config.toml
n_layer = 9
d_model = 448
n_head = 14
n_kv_head = 2
head_dim = 32
d_mlp = 1216
vocab_size = 8192
activation = "swiglu"
norm = "rmsnorm"
norm_place = "pre"
norm_eps = 1e-05
positions = "rope"
rope_base = 10000.0
rope_fraction = 1.0
qk_norm = false
attn_scale = 0.177
bias = "none"
tie_embeddings = false
parallel_block = false
init = "normal"
init_std_qkv = 0.0188
init_std_o = 0.0
init_std_up = 0.0188
init_std_down = 0.0
optimizer = "muon_variant"
lr = 0.00634
lr_mult_qkv = 0.7
lr_mult_o = 3.0
beta1 = 0.93
lr_head = 0.00519
grad_clip = 1.0
warmup_steps = 200
schedule = "wsd"
decay_fraction = 0.852
decay_shape = "linear"
final_lr_fraction = 0.0
batch_tokens = [16384, 32768, 65536, 131072]
seq_len = 1024
doc_mask = true
z_loss = 0.0001
train_tokens = 371600000
steps = 7179
dataset = "wikipedia_en"
MLP neurons of a small language model. Each row is named by its layer, matrix (gate and up: input weights) and neuron, and shows model dimensions 256-383. Each number is 500 + 50 x the weight over its row's rms, rounded and kept within 0 to 999. Numbers have three digits each. A neuron's up and down rows have the sign that makes its largest values positive.
After each neuron's rows, "fires after" lists the tokens most often just before its 100 highest values on Wikipedia text that the model never trained on. A number after a token or word is its count.

L6.gate240:556594466628475462488542498566426555476467505562501502514507437433574546519497463541530473468487425464459428545520542566457523501534463486527604478511502478468430471475495441487545547496502587585507456527511491518519540550529486415570524586530481637528436492459435476555446533430519606542468467504579533487574562502588438481461508423465489513482445483455485561473503439467518558508541
L6.up240:525410597515514562504463500567550594524467462567449471475448482496364456495529475485455550455504471566575532569510425439540531487418495620535443505561456453420534456522500507543535492544439518404488517465471499468501517484535523440501450524492464472464503450563512492519476431546511401513433555510539423472463454560594543556456541454479427439566583530503469523525480547457533505470512
fires after: "." 52, "," 7, "-" 6

L6.gate775:534512533424556448505522500483521502523457557544390478518462554452472628568511547352458521463520478520473588478602459488545543529591567476517503535481465480529549530541514458450494525546446537510530425509516508415498570500425520451545548606478484502519515539556424503493543477526473552542496624575482551577448592554533571460472514455462489518417405440451553513435483554543463476508526
L6.up775:514458523504543482552454504451522490553441553570485588552491564522477533544518512487464599551496517630520514559413478497448479472512564442533543471557550388485538526459483456413462451477479462552557493549430493471518601506465477521545559483482498542419491551625464617519515473628479466498466561497401496536464512585542575451465499474437532570520450484473454585496447494437511484502537
fires after: ":" 62

L3.gate24:480551579508461493482492539434479545435510484500551487421454499536524511501510427472479513459531468514466601529413493525569529469547483543517514552389503504431524434453545482484522495465435434463525479569505432460547532498528459412366547540547513466549455508545483511507506571579458574438522558439502504501484539409412545456556483530454566441480498513479523462471447438476419460407484
L3.up24:508551541434478487556431467511522573443544522534549511481502469468532465436572444430421458476463556549514549491492450458545547414495508526504518586464437544426514471471493487475520500430520426440509600511551433464497493447518493483416496582528440514525463429527535531449449589547473598451517587506436458454459466363423562497470480552451514470530496560520481450483466513498492445500467
fires after: "\n\n" 100

L3.gate868:483529496430590491411472464507526524508343487518527502496450544428549503417448471539476556470536485522501585556534484533471474401540479492466441471457557466428475518521495468416548496595612462547409528562514506440509455598507487498484525465506551579512529514490547468471485531557401540408538355448536547533539503503535504578412534475569473510455401498486482547495473488471505463487533
L3.up868:532486524456463440488540454461481474475536607503387465395555522588496469557424459460510481475430511498551475546544494444456541522454508507619537480482432414457466406496479445476522468531472453541614503477557541586481449598549518560487493441493561454518575463473498522461554462566626432562458523551569476581487506558515458458479450508381414414458485493623559507536528470467535542448484
fires after: "=" 61, "|" 11, "  " 7, "\n" 6, "-" 5

L3.gate909:502509414460552584496516437423586495511514549613518513511510557616517489494513440560482526442504434523504479448494552485566475487570470503581432419503561433451522415553468511412473498551585490520509513583526521497514430461539464400420437548541534466538432491460458548560497561514415450490498548493537460471545523481379504505487517514514521429564531434472512432545616463389534482502537
L3.up909:444527520451447340566580471526434657490465446520453450569425527516443416527548448454555489545526519462583518501488537508541508481518472472395514528460465422443566573503424443522506489512582479549498539618530489560537541538465484423511466446508474590533512529413543495483508572496513447533535539467460490448450513436501517457470557460511541521483477487605539574418495442502419516535571
fires after: "\n\n" 52, "(" 8, " the" 4, "," 4

L6.gate127:478498451587513462511540533533535467490527451542555451480527536440473525570520441489383511501576552594436526533515527542507462452515516464459444480382597566463511513527560415550461485496500534478499486456493374488431469469573421498522505501496472507420405503538459543528460477485599524530471472541534542545505480433568523486402559460449606500497530534448447582472529485532419512514432
L6.up127:514598471504393352522417473420494452464444555507451506459527489528564560552498596483446553463494530566610546502512491482501472589449469477519538502549536502476474536518500501508531469536449575476504428455452497463544558578450534479505439441451457486551530403444598584475437369530529554548430422553595483514532441491557460500443498469485371457435553479537602566412492461532584463498523
fires after: "." 52

L3.gate739:465462464515514425508474554469511516461509527494541448514453503455505491514604500462477480585502540541513462561498512508434510546527516478483559582513460524508446590508539460505616460550627548473448529566487500591562617465585572510461530443455589420505484490493513582500547470482384584467496408442523415495453465522501512543493485496496575466457512486548493520514531403455581521537529
L3.up739:587511435445485506448497530492493502508506536603558548481431508450496419529453634459513566584410477498454473505496550502506482521518527534463469507448451482458491465547427397531611459439437478519422465556544496593443566523548501511484534554514551487489554476441564389482498497610580503474455534500426500538469496452581471473376560468452600451539573458637534547493540533660477386402479
fires after: " the" 23, "\n" 17, " 2" 7, " Sh" 5

L3.gate1083:431539540508486556517408451566517537579452482485559533490499608458495545553543439577554510462523460446531580520569524522464472473518511435470552505490549482516423594530390536551559498542455400557523501574542466497494520471502425465502516539488482583563431557503417493476573591498487552611438534519481496488474473400467446437518501453527642471551515540508475433457444520507463531510505
L3.up1083:508481578514515479559477447586500409387439522477566433449463529551572493493491524462430524471519498459507505607508499478440509575450476547534560528524563513612496492544430498460428467523513475470466547466443576548533529512463539459530483567601489469501515465493506533568442530528536560490469477535464510441469457501441465447483553567488505474601521582455482443462556501565529488432548
fires after: "\n" 40, "|" 28, " (" 6, "\n\n" 6

L3.gate567:455488501502518512500575494573522498521568548576377424486483623529576543503466423595618472556596391546496525426501588416477497543453503474476535490464488536518443548559491445510560502480466553572474468541482514536440489493513523652502500527551510616463458445533573540539477502564523476480503504509552483468402583500521481521489578579485574584382420540528446493536496456570430530411538
L3.up567:487522485493486521498375480510472564527494502493476540456431534470530494568494516499497560526533515435512515557437511499448482541548477461569492519595503496451523667488451440522521534491413509499516514476546549544508526536489512490437514473500459446587468509467543552571601581478488463409458549519469485548474480486534555495432448403491471471453457417526501497557545485538473594425481
fires after: "\n\n" 42, "=" 13, "\n" 5

L3.gate823:678460385667426526585559374614425489450466499489543493511468504546474448455443483433513440463452552535462600445471450531430615481470469461525485506597425566446456535452437595516498534512510488502477491526497484545456555495473489487524479579454511492448516480508531546463480462492515519510589515518545524494506503471537466439502484583571483554503447569526469468465485572499479359517624
L3.up823:538458428527414511522422432550459467395495471398528448586501527499529542445547567560452423552452514532544508380516424532589517498521555460509645441410453495547419437493480395518515481602575505494581592562481436525527555488462491514555478603559482457538493587414452470418535479477475515483674473545470422444543553500505488470448525571534402441540546557545520525429525527512495449537524
fires after: " the" 24, " in" 17, ";" 12, " |" 9, ":" 9, "|" 6

L6.gate278:500442559530459533507478460521419566528532514584621593427472551499543558516601477519466451511528528418547478499430545488443503498405524397638435569415482517528463509555543558479492499474472497508485524557469517459465441555503515527556495519466454479500424483479532501532520495459487535432506597491505518493488408511540412608498452495489624499478485574489586503456497534522432479505469
L6.up278:501526551526512536410505508520494479508503495495519433477543451433459456540504587634542498533461496588544506529566512502454566545423542473540495452550477490503572519473468499453548520449542502519441581503527494488552475461520562480543576494549482536432415434498436590491521497425512494550601585527474530526477468481475530475453525434522573607515472601497479446548518378567450474361444
fires after: " Kal" 21, " Sal" 11, "H" 10, "b" 8, "p" 7

L3.gate1111:511509399485426461533576513577577566467484535558464454441443551444466475498560522491533481462479559564471490536614497462471579481503600526484439502534481499526504498538528458505558540570531500474527492467543486553475545510444471525556572481471567562572527538583496500476443476402503569496472464453597532531470526534463544428571521571530511485498546414559501479480574542486480459480483
L3.up1111:558512450448470479541504446575634590553490481526470496472563535443509445494567591501531450474505551550511475526509481515445557492563561547503453505590522444441518430527497441507460554557515515565493486561472496476494448572472484497506565532499496538530497475574469516448547464407469529560524473442558576504487567557526529489641534505458542454591521483547518406505588603431427441455521
fires after: " the" 27, " The" 8, " this" 6, " his" 5, " early" 4

L3.gate220:453458432495475539481503456556491544500522459543517482466463512423495357475541534397617495497579515570476546501588581543519492522507556493517561476555468454497443469535526536506503573552491500584522459549446407579528480565491500497548502550505501484550549426446462430411486394426567474474575509530473590456491463509431487465536459406538517542517555533481476521446506536473508455429499
L3.up220:415442504539395528518534425489542564505549496434623437392472548456460504559565422504488549531530561641500548504517542486509376467533509528464467576505532468477517493479445385491518564507561437509547583594454516454517401498491594475464554532549456526445440599541525554526396455563531606444399419460372561546428476566486416487540498555456530548587497530611521547537522464527518431470466
fires after: " the" 61, "|" 25, " The" 5

L3.gate1057:506473443488423509424526517565526394527541623414509666518494516411559535457538390447520608467567498443497507496508475498487422485473503519492558414517526531499549520450493531495478439494535526554564517502523505553519534440607402605435586485517556570533503560509536358510487474448502544585547430531438506468486469489480461505521565503422465497516410590522528444462508599458562477444554
L3.up1057:511458574499522527418426518569527414478518460462476491484553487530546499555464475448459502486504522569530517503576502547581557404516467519530472471510472559471452462435536495496539425415514548481480570519555426477507403490504542511481506464472424616591519546544439524531459490467572473515547576515490515564514402440474557541629491534430485491523492546536467358457385454474549487510509
fires after: "=" 80

L3.gate230:433475571419478507464599438494469560472413515607429645515546536520503553484562591447585580479599501519585565573401547566499554536471454564419440541453522506454486502534526485562520522521511555569481484513521503543465503472588600478373477454472439501529531540557494538553514534519411488464479570503539503415573572522560529449473507536467486469525504425563450591519621433496473476366572
L3.up230:482462473506588509469500519482412448482506528524498522437473615478577476531604507455478520463518457494584491582453476514528514462616545443463572476548482531481536448477474576478548521490491520534535621520548438461490493550400490573447532560485513462594525514545553436615550449464481464545504435540569541481456512480605458543585509466504459509502497545518534538538424483526513535396491
fires after: "=" 67, " North" 4, " the" 4

L3.gate1205:433494485521533537555533541461522550503518462467587497525507527466476465484524524523500513479511515438622560419504428561480506461474611481451411413388413528429449433594568528565567543565509421523534539475538521449498547622432497470461431443526590552438490508496398536571534533535387438526449553562486426454552471471518525559632453422499481547440488515509509520515509434541443550494444
L3.up1205:529557485534428516497519453545557529552534441494492491421536557492492420538487445488481538520510486476602494523478557476521446485545485498549543495442475517495496583484449471653488537445476513497517548519477550570488470487453427475526484437532546458480526540486492468564597532442469533521474505514391538480504481522582494489654465414434458503432528514459490474399492504512417511535410
fires after: "=" 17, "\n\n" 17, "," 16, "\n" 11, " \"" 5

L3.gate1079:534395555517553494465560533468568570490458580510488474456526434443562486517510510513570524487606491452561427512475577377395538492512435528484526469535609555385553504464495466598525524530525447504457549452552501504531511548517531527421486509472512437426423469525513450579481520469501571438410616533571360520415494489494536596488549530460485485513435426488512412473533459487520437473535
L3.up1079:619571493529513448521527538574471594481466469554520475568486554527537496499433484447631527427502570546518493540482537407508541491539530598474501546504540507444604535515477510465519551458517444554478542512544510575526432485493568519461513468522491370422443501511590544470611616524518494524444541472538455562485504422479495511411482567528445502549548392385481539567472503436457438513520
fires after: "\n\n" 86, "\n" 10, "=" 4

L3.gate951:569502546447378496571554511454553532542527479638422480551571524474566408499559584544525571527453488553446515455452557550508494527520553500470446450414418603464424527586516491469455440430608448471465458502505546476583534515519552523488524527479461459466518503443490519445588584524534519482511479489486469442573459518526506539484492549438458429514557451510507515565521475492395420475550
L3.up951:509468553485477459546537513525563493511498451503527472578545565518529394543510527589549470594468496580476429566441527536476495515521522498490512410441458575489517471522552517495430412452596446513492556431530553515444539537393511552499519515511448444518544517518495578502519570491447510510480550494472500505526449483445552533470512558504461494527526440479510517534557460535412506397533
fires after: " the" 65, " The" 8

L3.gate902:513500542436480490467459487458510384452477462568520473500508487516483411493561475525421451571451486415651483482524408493410520565543478461467494525504451556435444544429437445472464486516514526530543495661499504508529561498469432542583444510491580465474424486551443505449394518507549471524531475386538533483498492463503429548419523462355553608573544451517542600519506520468516469423482
L3.up902:592527531444438498472583466477492519500485511548500486535530515453553552515524595425573473446427519549518474570440397536400487576532509490429555502536471463491447545445486464531504494573460582492445512456515486527444523456457469576545492617517496516504462537563533485463439460527536418542544379482470458495529455368473471534549502449440473552494491530479561523506532512524515371466539
fires after: " |" 34, " 0" 11, " 2" 8, "\n" 8, " 1" 7, "|" 5

L6.gate1092:472465524586539530521544510464417433602391485483507566505506474502509515466487593506511445460439530458527482450455461540545531497426492483507555482516497506484479505488553571470500529414559519499490392546482433514522581554509520423493456487496444393577535502556474540447582486510473551481548539441427522588645515521418544408477459567484492421535511589482589582438534542476477397556569
L6.up1092:495443473525599479527494490488552402545452429463520446573484520523491511518487515429504514575453486477531446430484458494502567463533447484452568486446558545498588471449478431516516582489532555488543578480430476522569444537465489414562481550563550522512473443584444512478563535503577517550534461532495450505578468498514597404515450502396536511482611562477631508452486518465564529558503
fires after: " |" 39, ";" 13, "ist" 4, "P" 4, " Ag" 4, " acc" 4

L3.gate240:445502558532532455417447597497515528490483505609478476483571491458491483529558466415502423555461505515444459393583481539429456557448372588507517543566508514552552492495543442478449558514501550596531458483475433556563511524424592477366416461471379480419444527502511568534456509483553489430552569508539463424547511378493560532549562516456486459482562463601412524527636452511518493437549
L3.up240:561480471432442513482571534497375482456540537464463461463468455531591447445426522550525542462552471431513492448460512468490463494504486467453492427472536555430552475472473469596479538452530503471535416512512516508511568475516463519520496552579447432404390530477470437569518413492496459524521414508522464569458463591487488571451514517562502550527509455510521527489497568425541493546498
fires after: "\n" 97

L3.gate370:459589514468510529545523619478478553531491479491540545561466489440518470474474487456441434544539511387534510544513536514498503514465469450424575434531500454527512566537554551494551497515446519509461439568525513502508526554466550460438494374478545676536486489459510418422503441461441538506459471544497517459496596508471546489445424473453556470536499411433606549502568535510551441519461
L3.up370:594458582453533465546482470400447585478508464518434513561511522521491557575517596491508584461484496576437506505505496495528509513548453467536581474485425570392497468485452423464504452524517511548526434496455483403511429534522467498381554532473515511509556457480431575496461495460496533519447542566508474486628428610497482555408511529509460500496443566480560493541511569607502509605483
fires after: " the" 40, " |" 22, "  " 8, " The" 5, "The" 4

L3.gate21:499504523550462490533453552490468489424522533423466533456517549528479534530492507480610513500508510550509502575450536487505559592490445556409423507520542481495580556513492510499532514547477473434576530471562535526520472558475497517526465511563511483570420459468497547419469524454568482469526488502426431473527541496442391412526553447458467484523597602549495462493460436522609443544588
L3.up21:452480519543484464465585502501529532529513496557475395583514464550554528412479467577491449519483471524559463398466468512465429455517474444567571419410474507494450523468488514479462504502554553538487493471494497597442398442561546523533452576448494545470518525549509517481442552464481580434420503597542406495565522461530460461457464466534536536589445513519469449525519539474483445500473
fires after: "\n" 29, "\n\n" 13, ":" 10, "=" 4

L6.gate688:440470487559409541547582480484519524436460496475504443548519480500506428532551411627506505498535541535454535481453502467466529542494453390482539510505481534451510375475571531464517406397618537525567491451490389530424502532487532496498473482471495582518471504453513476504545422438533492505530505449550504593442552494534594494575439562531476547411466530539444438526484526586569550521522
L6.up688:475477488505482501522494507546551478445467536462413481508494463559552462495390495576424551535435460511481484453440509466417520532517546463561486490451373504469562374464480497524439447491549528392429500503498359492507603508462551456424476504467483494627510486491414471542575527490497453601465482458484537504622591497533558559568499560557470501473508499556518433480463507557484565553388
fires after: "\n\n" 56, "\n" 10

L6.gate1183:468539478512514551538429538470503518521503538492508572474516511533508473511427451473508546514495516565548525520415508540572411516532516410507493469514523580513450548547351513471483517472397504535501482442464584443466539463577467525575523581431545607469512487559518467568386495384537526547494464523504507511548548573574517508438482443540510568416529473496522469556508528418483496511501
L6.up1183:421428497475523434529518519495538502519433513534572527529456480479393507519543442468420412545501487508466396518457515452537511489485498465397511462507449567509486594583404498478482450416494578403528445545472538547488527478497511461552511427492522556449499461517460515485514571519404523432394514520515428507496510507581507472544483455617457517528421559395501460538418511497557521505566
fires after: "-" 67, "in" 5, " over" 4, " under" 4

L3.gate6:542504475467459512473433558418477447491488597486544460511547443420519476387489533530423402437479490554524519450600497470468459542505513422434491483482494535444496503476595543563514482539535443426497546458398456495483465508470389533517468520492452345557461465437442525534541466485524516471524414496564452555514491579506483513461464479499467400503486543516594492446482548568489459406560
L3.up6:433548444514511410491435552505516592508485507457401525566552454456557483542425465507422485464585514530529468524480470469513542411473414463553515521509546463494452499525528550504611374522491448393453461491517435535584537563495491480524458422567483488507582562508468486481489379420500515466470493494401490484498487476494475485387565454477456537508456437423518553536485447483533436524450
fires after: "." 67, " United" 5, "-" 4

L6.gate976:464489459493441492556481534535465454497464417520570445490565452476524464634461460488488491471454421568448555496474488489488424491429500536488596536462574536492427467454472623463500517473496539490482575552496463469458511486400493602566417613459449521605497486458432454469500521525451509509494647512554477481492505451514524425502394477500473488475447480582528520448460532466478445495484
L6.up976:409552545573476548528509531508404507517483519464556515481426535454394422570555512589513456481416537520494455536514486476552508501475452530543555531447486523518537449502522587507509466503488443589517514530479429423471470512512501529574457501517441621466528446529467522519491428542509598524492516557521525431458463570403414458483453483417475470464514440466552525583434504430525501417536
fires after: " of" 15, " the" 14, "'" 9, " The" 6, " Cho" 6, " that" 5

L3.gate1107:536515522488501410472464382507542567516580478486427460588451578481443460531466496482437497479533511514450502396434489442520510523494439484458514553452455520466489427417579525474524540521524549509550547571587449497492394577551456420497459522514517438463503362435564502527494524476486587549448614506409421532539586429495522508488425497462538492462462512495534433503482379452502505430489
L3.up1107:601581531530509465484505480526539574451525494438509479533531466559521484512421460475431525428439583519439517465501451480508527506626495598468516531451425523418585483518568566450550511575443520522475539452565495558472454555547520481441513520523457440521563395492441507517493545493469625481508644470554466527503527430514557560584461548476478495503411490450567492541455438487431501448436
fires after: "\n\n" 98

L6.gate149:505431621518467546593523561467510482451584457587547465514455579489481470584493510547499509437483539616523569430401485537577565515486419516491476491509414538438582512490528398485606522517496554521459596556447467546436522467539450499488464505465432507487534440474485548475398450408496565467472495550548493466501456577479465469538503429510481582529593538488455525576531435506571592537513
L6.up149:521531474535498594520505573545591535418546583565566387428550499510552527516534487446481505451502509491529471496460448486479499414479481558552400479560481428510474543511492531471541520447527529453556557497514473442564450471615427507534514576486496586499501462549456532528485484499546536505490575553641571455531479488597594413590479529492479565466520501554399454542473436491497538482435
fires after: "\n\n" 93, "\n" 7

L6.gate110:500561561465508517491554467479457588502508496572429396557502443520590499454443535545449468476463441534467559515520490513527544442480562487595536610399565401445503533461547476591505510476459590530506528585442491533434444417462447508557553440457529478533518516560472588485376544537476577485456587533513428533534479499361524444464531481493483404406441485510516511394497561514541420462496
L6.up110:512482588513420498543502527429575547496491554463577423515490498510565522514416600561550582460444580496493612606548516497522455501471504497548490548565459510486473527561557466581485561501473514504428468595562481524486443371530462448568539522475495517431436512523533511459432522442555421544566572518512451535600445500515530526399585525469469489516541492435452386548500546461455520491530
fires after: "." 76, "\n" 8, " D" 4

L3.gate1130:496536581499525486445509437487508570492560556518424500471472583421491449536540558464462568514474493508447463530523517476563542492405496496570553458471502490454568449539460493567607614507454404551613508542540506448474546563551464448501459484475502527519538503478584502504439478469472522542520522511487474543544549533469438524550489605530384443499492517462484485392502475486525428534478
L3.up1130:465505494517518528554551501513486488542513546493568482521479532497417481561553492496510492376545490615471526526498586376372536484462505472506517492448461534454546463459403463578471619442507459526420514481600460522490548446551461457463483506538563408431454627485473577501536524514474462514538473487525549533502520521453509518505544541490559532490498550501519484486506408518487497510490
fires after: "=" 49, "\n\n" 37, "\n" 4

L6.gate96:449435550443409471438472516505432567527534496499447475424451523473558547481525581569521531540500527509527470574493582436527515495435452458619590469392462496485533542539564526562482495449442505478519569551600435458482478503503499564516544481446518479442502476517541489444482464483476529461476523508531482447534469503498536421530467532576582587483463494500524513437512446566424484558454
L6.up96:507556507489537502460560443490340414480426521516558460527451598432505471579488543557592486526462549554612468474465567526533504495502601454419483378529526489414520547469510480510517582495521467546506465477512458487499467484545555480553498506499526570494468513509457440479416520408423488472531537495511516457519442409422503485502528484584499556517500502527451519531573459530538493451490
fires after: " Sal" 29, " Kal" 19, "sa" 6, "ip" 5, "p" 4

L6.gate292:487562474583429586552448477483515527480488509500564455586366495591506446463499520508473468467374560522572582448505478474483534435450518453554477535492518532483533475533481526482459499563521524511522570476493410442513522496497545452515416479477471595487488568543479409500441532512424458464523565461484537560620401435553473498559572492408427477451524508494453458420456460602494547480445
L6.up292:536523557534451448569468504495541484508555490370472490654504491482555475451480392570454517479419561496484421453495473530479526460531476529448619447527528560389465556520481603528522522504520483391561513475489509461462544495485505430521560469492573447525373482558571509501550547569380479454493534541500505493382516488434575454519435458445527490507454548500429530553471520456501557532540
fires after: "=" 66, "\n\n" 10, "." 7, " =" 6

L3.gate611:388404568520438490519599467379444596474507559486520469451595466500596525520459541540499569542522476552437543555517561525500367594504469473453459513567556454488582438533532457511508530551468477586447475536479487543510594458524532562446508551445421497544435511591547522492554432539514584527593536574558506507434454427477564509514431460599487599510493553515507519574523532472520461393515
L3.up611:536485472515458422518544503438404466524489541535443469515545465562439556550457503497506500482466526441501563582523521525461461490448486485436545449557499502558499520526559512557543544469532508491579478503459553373463606622482610533484545525528529410542524543530471477496546385644514517486421452570555410424397541500519496487484548510550478461494534553544466538447550492557543572519474
fires after: " the" 54

L3.gate959:502439564528501451548466575444492532477440437494565470490508511487564490492525457623542529577523503427538475442490520561507520559470445475546544545513501536496514575547529485536517484513495567461547562540517521426431556583455490389434490478499538519552478478493550440453612594470546547527419561495544480500554463593486475513472475595492526579494569521551386492493494540443545565474556
L3.up959:501413557475530487428500592541566536429401434551458486450506589571494554580477521482564541519464471455413568490545570483475515569457447477598495458509454565449553592508413495418480501537561564429442509573495541396426426581495464555434522466469484496499476523506422532528477550478515495540506597572587444504589480545527505589500519553469530550462504518601500437524604482523568505476514
fires after: "\n\n" 77, "=" 4, "\n" 4

L3.gate181:523520473505508457543491580489577570495470535535574502512533473493488532535513477496469603459509447537474493565503471452457531571581503549506402493553555532629500509514478499569427565540496512430475446529441557544430556545482532526528463479572359521514609461490554498598539572555450426502464475410543402483586593439460544565481502437532488439498499472559416530574531497486572566515553
L3.up181:542548482470555509549524612498506558561542527365626470499472533437522481424535481488564539521474458541408512547542546423557432530599542503552479533579461518598540513519507527580443521530523565468442457551522500555468494472538542467627467458536429539512585403554582409581610467512447400543483457458541469508440580446496576574597463458525527477528422603465501481507578462507538556542534
fires after: "\n" 54, "\n\n" 13, " (" 10, "=" 5, " \"" 5

L6.gate220:489513520621474566464544527465542445539524472447501518435497523493500569523536560470474538482510580429479448547528620558549540474507488510505413491484510517522455529442381447438469594503485463567426500548494452481460594462577496437501507526488549552570509546493513461465480548462504380578480479473468511481485610548537464421447462509499518533524502431571506506377522490515528479476536
L6.up220:428594483532544570531449508476496619531374437529476463565446542546520554516581542426496484460419573556562516475512480517473508523545548547575469502436480505490450548481516442481559527476416508517484531582555463507455538453590499439428521368412453482548559484466544516429460426420536565497477480536547579472503494483468416525540495529501595472510526474462488494482538434581486461460536
fires after: " the" 48, " in" 5, " 3" 4

L6.gate217:504527450501556454451507500603545465515431540487498516449455464508480523387542529488453455497560512551541477467533522436449599541479462498520540490487552504586498510468616444467496590489564533398573586544485503549485536510553402478448443387538479530465461511472524558569510535542530477527437491602526529434545542529575524377572446523460420483485497497555411508512504446549513576602478
L6.up217:441453515565491490528510535518525500493530473583471464463556546553432508558492545546551493545534491473468430491566393524535495487466480495521468540514528480534498480509610471506484484525389442483561526508404479507486504500529535499479515460441577477431484487443486410474526512489545462487541487432455475466467493402432528543494447378480428490524494486505469499507503511377478488483543
fires after: " |" 21, " rel" 16, "|" 14, " inter" 10, "-" 7

L3.gate469:437552487355497490546444504502526470560530582559526459511494546459517484491586524526490616500491486484532496518588544380568529465531532554519469491500459603400471569529491441614477463510543431565488465534569493442575551549573524528498540522572439543473526518551417573437454540523567492517545391463459473519530533530560474420604520507471464470659532465549505497428533459557464525554468
L3.up469:510575433482481516496426471532509518498501511513520520421445501510541509535491524458504540533459480496560509544593433378616534571495519541537445555450449572465509643471437462508562533519504527581465477485522482413529467556562516604528555499576410522528528477488412468425521599501543586548550460574550483508446525559551510461685433506482445508591585501503421519389649445537433459407419
fires after: " the" 50, " The" 10, "The" 6

L6.gate22:465534480473425520563531598474489462526481470483540420478499573532462480478500477529408520565465531531497442520448437471491559467424518557473477493511446479474510474587521469446422563480451484510478529491484363544567525466559449551514481490533479572559490511514542492571490539539421505530444382380495452448517466534463548546510482409431485508516501467416470466512528459526508527509484
L6.up22:465551468533471500407447564441422448524484528517494450408548498662472502484460528535477494536532526555522404376462535477564514535451439475558441506553484531566407500545533486498455437459487567539417542413468580589474534503458479532434414584546514491610499506585549508465521539579400493453454454510485504527530429494446567499525435551551565519503480448444530461556541349469442516569490
fires after: "\n" 23, "-" 20, "=" 18, "Early" 5, " Tai" 5

L6.gate902:516556578523505425530534510522491528490413538586457417521454451407471443521523543578439428489556493513457500549473484489511466543509465475419494523512517466539472509449573560484543521487474497483404606550469431511508582513486469499547455444451449497435523509514542557492487499485514463443477400595485504552555535435565524468509567385487565400484449449579544436414458591487569483510470
L6.up902:570504581572427429484484535475452501528610551512565457527531486463530516497523452570356511452492535484424521598560499437465463608555341476464410505448514472515460462486494526516600480461580566603336545491497390496545538534439589555556485471445476495545501412529566554490393433531521479494443456681473493480540455454500475451587555413522566473486438502525501517525490562512483482522519
fires after: " and" 29, " that" 17, "'" 11, " but" 5, "." 4

L3.gate577:446505512516466519484524467587552434489463462495532538538512562470530542452470439520432453498475469492506389531494505485513345521509482565467519481519538457594460489390509568558573535495489498478509504563469429517508485638453513502444423368522486544498526535497564638474513508440480517483473407563473511343446523575448414464499474628450487574485533513528513472511523452406526420439589
L3.up577:544421529493494498470501510471591465542473505541487497608538439476574447482485393594547477474470442491521460455495479462489485526495428508426497468513506396547560512510528576436545544494406505538560370560510551523453496545514554555457451457546470539537497575558565584517504541393497459515460589478507513575444507453429512572461411481485488489340527413476470566423474489556564505467505
fires after: " |" 27, ":" 22, "N" 13, " 2020" 5, "-" 5, "sq" 4

L3.gate556:504512563474453525497491510441541522435466501495501518558543500523430567490636541508491480466480530501530454443456521563514551486446453473466509468507420477577491508554569528501583497461572521464608497589617483394570546547512518485487577456519481390500457504495523536446487466464506506632501377449469576459538479459512532471490501459453536465470493517556485475452435587498580480497511
L3.up556:449522588467474542502533506432380474558480491491536467407525536534501472587544545459484616520534494568509508469515502466461497389446465503519501553442571559465524499539564468578393499499573541506365530528554420508448456467467608514468427558564479479456534529534420524509486541439519484464504511507580390483512502551487457548474628559584506489471594423518444467494501485372494522467485
fires after: "=" 47, " 15" 5, "O" 4

L3.gate334:446564551436392487549460506517535497535496553462539515493415502510554500473496448527452538493504410492476503409509549535583553554466635554482513541517464520510516414496462488432525565490607388580488537542424486433462537479635502515440498504507422509524601508455461535486518524478467469436507440570494502467545430514492558431402476524441525441432409500400476543569524506462573545522530
L3.up334:485565516461484443523506494467495534496517518521531508439504484507589504480488599562449532447507484494466403457456495606535493525486479545456561553521362507507512417550404462470515563494537416584588508544509490533567470505580428482365546508563537474558581527496439460464542443484409461459466438577485516468429492500501542493464429538480523449450406555431435543504483420475534560451514
fires after: "  " 18, "-" 12, "–" 11, "\n" 7, "\n\n" 5, " a" 5

L3.gate636:583428495552444437496425542534473515562417507497496468457588511480569514550295564557456437548482534511459427539531537504541544560606530526528545540596487543483539452595445516518444489484547489521498456516448547438454488563536427539439554477532518532571510450502498460538490461466450488568412514550462510508502522569527459421425507507492509560454559509590472530530607498525517500441511
L3.up636:464528565501586526455480416502477477487464478468417484423520524488444525552494449496469462578453633494482434514548435456459461583427537484481444456546513424553474467487507520489481563468476500470542609558517428546497520567451538459575505552535470515615587439427453459530474523407539528472452432391521579520486433606432495558449548569584475424510494565425445505477534501502467500477417
fires after: " the" 57, " The" 7, "The" 4, " his" 4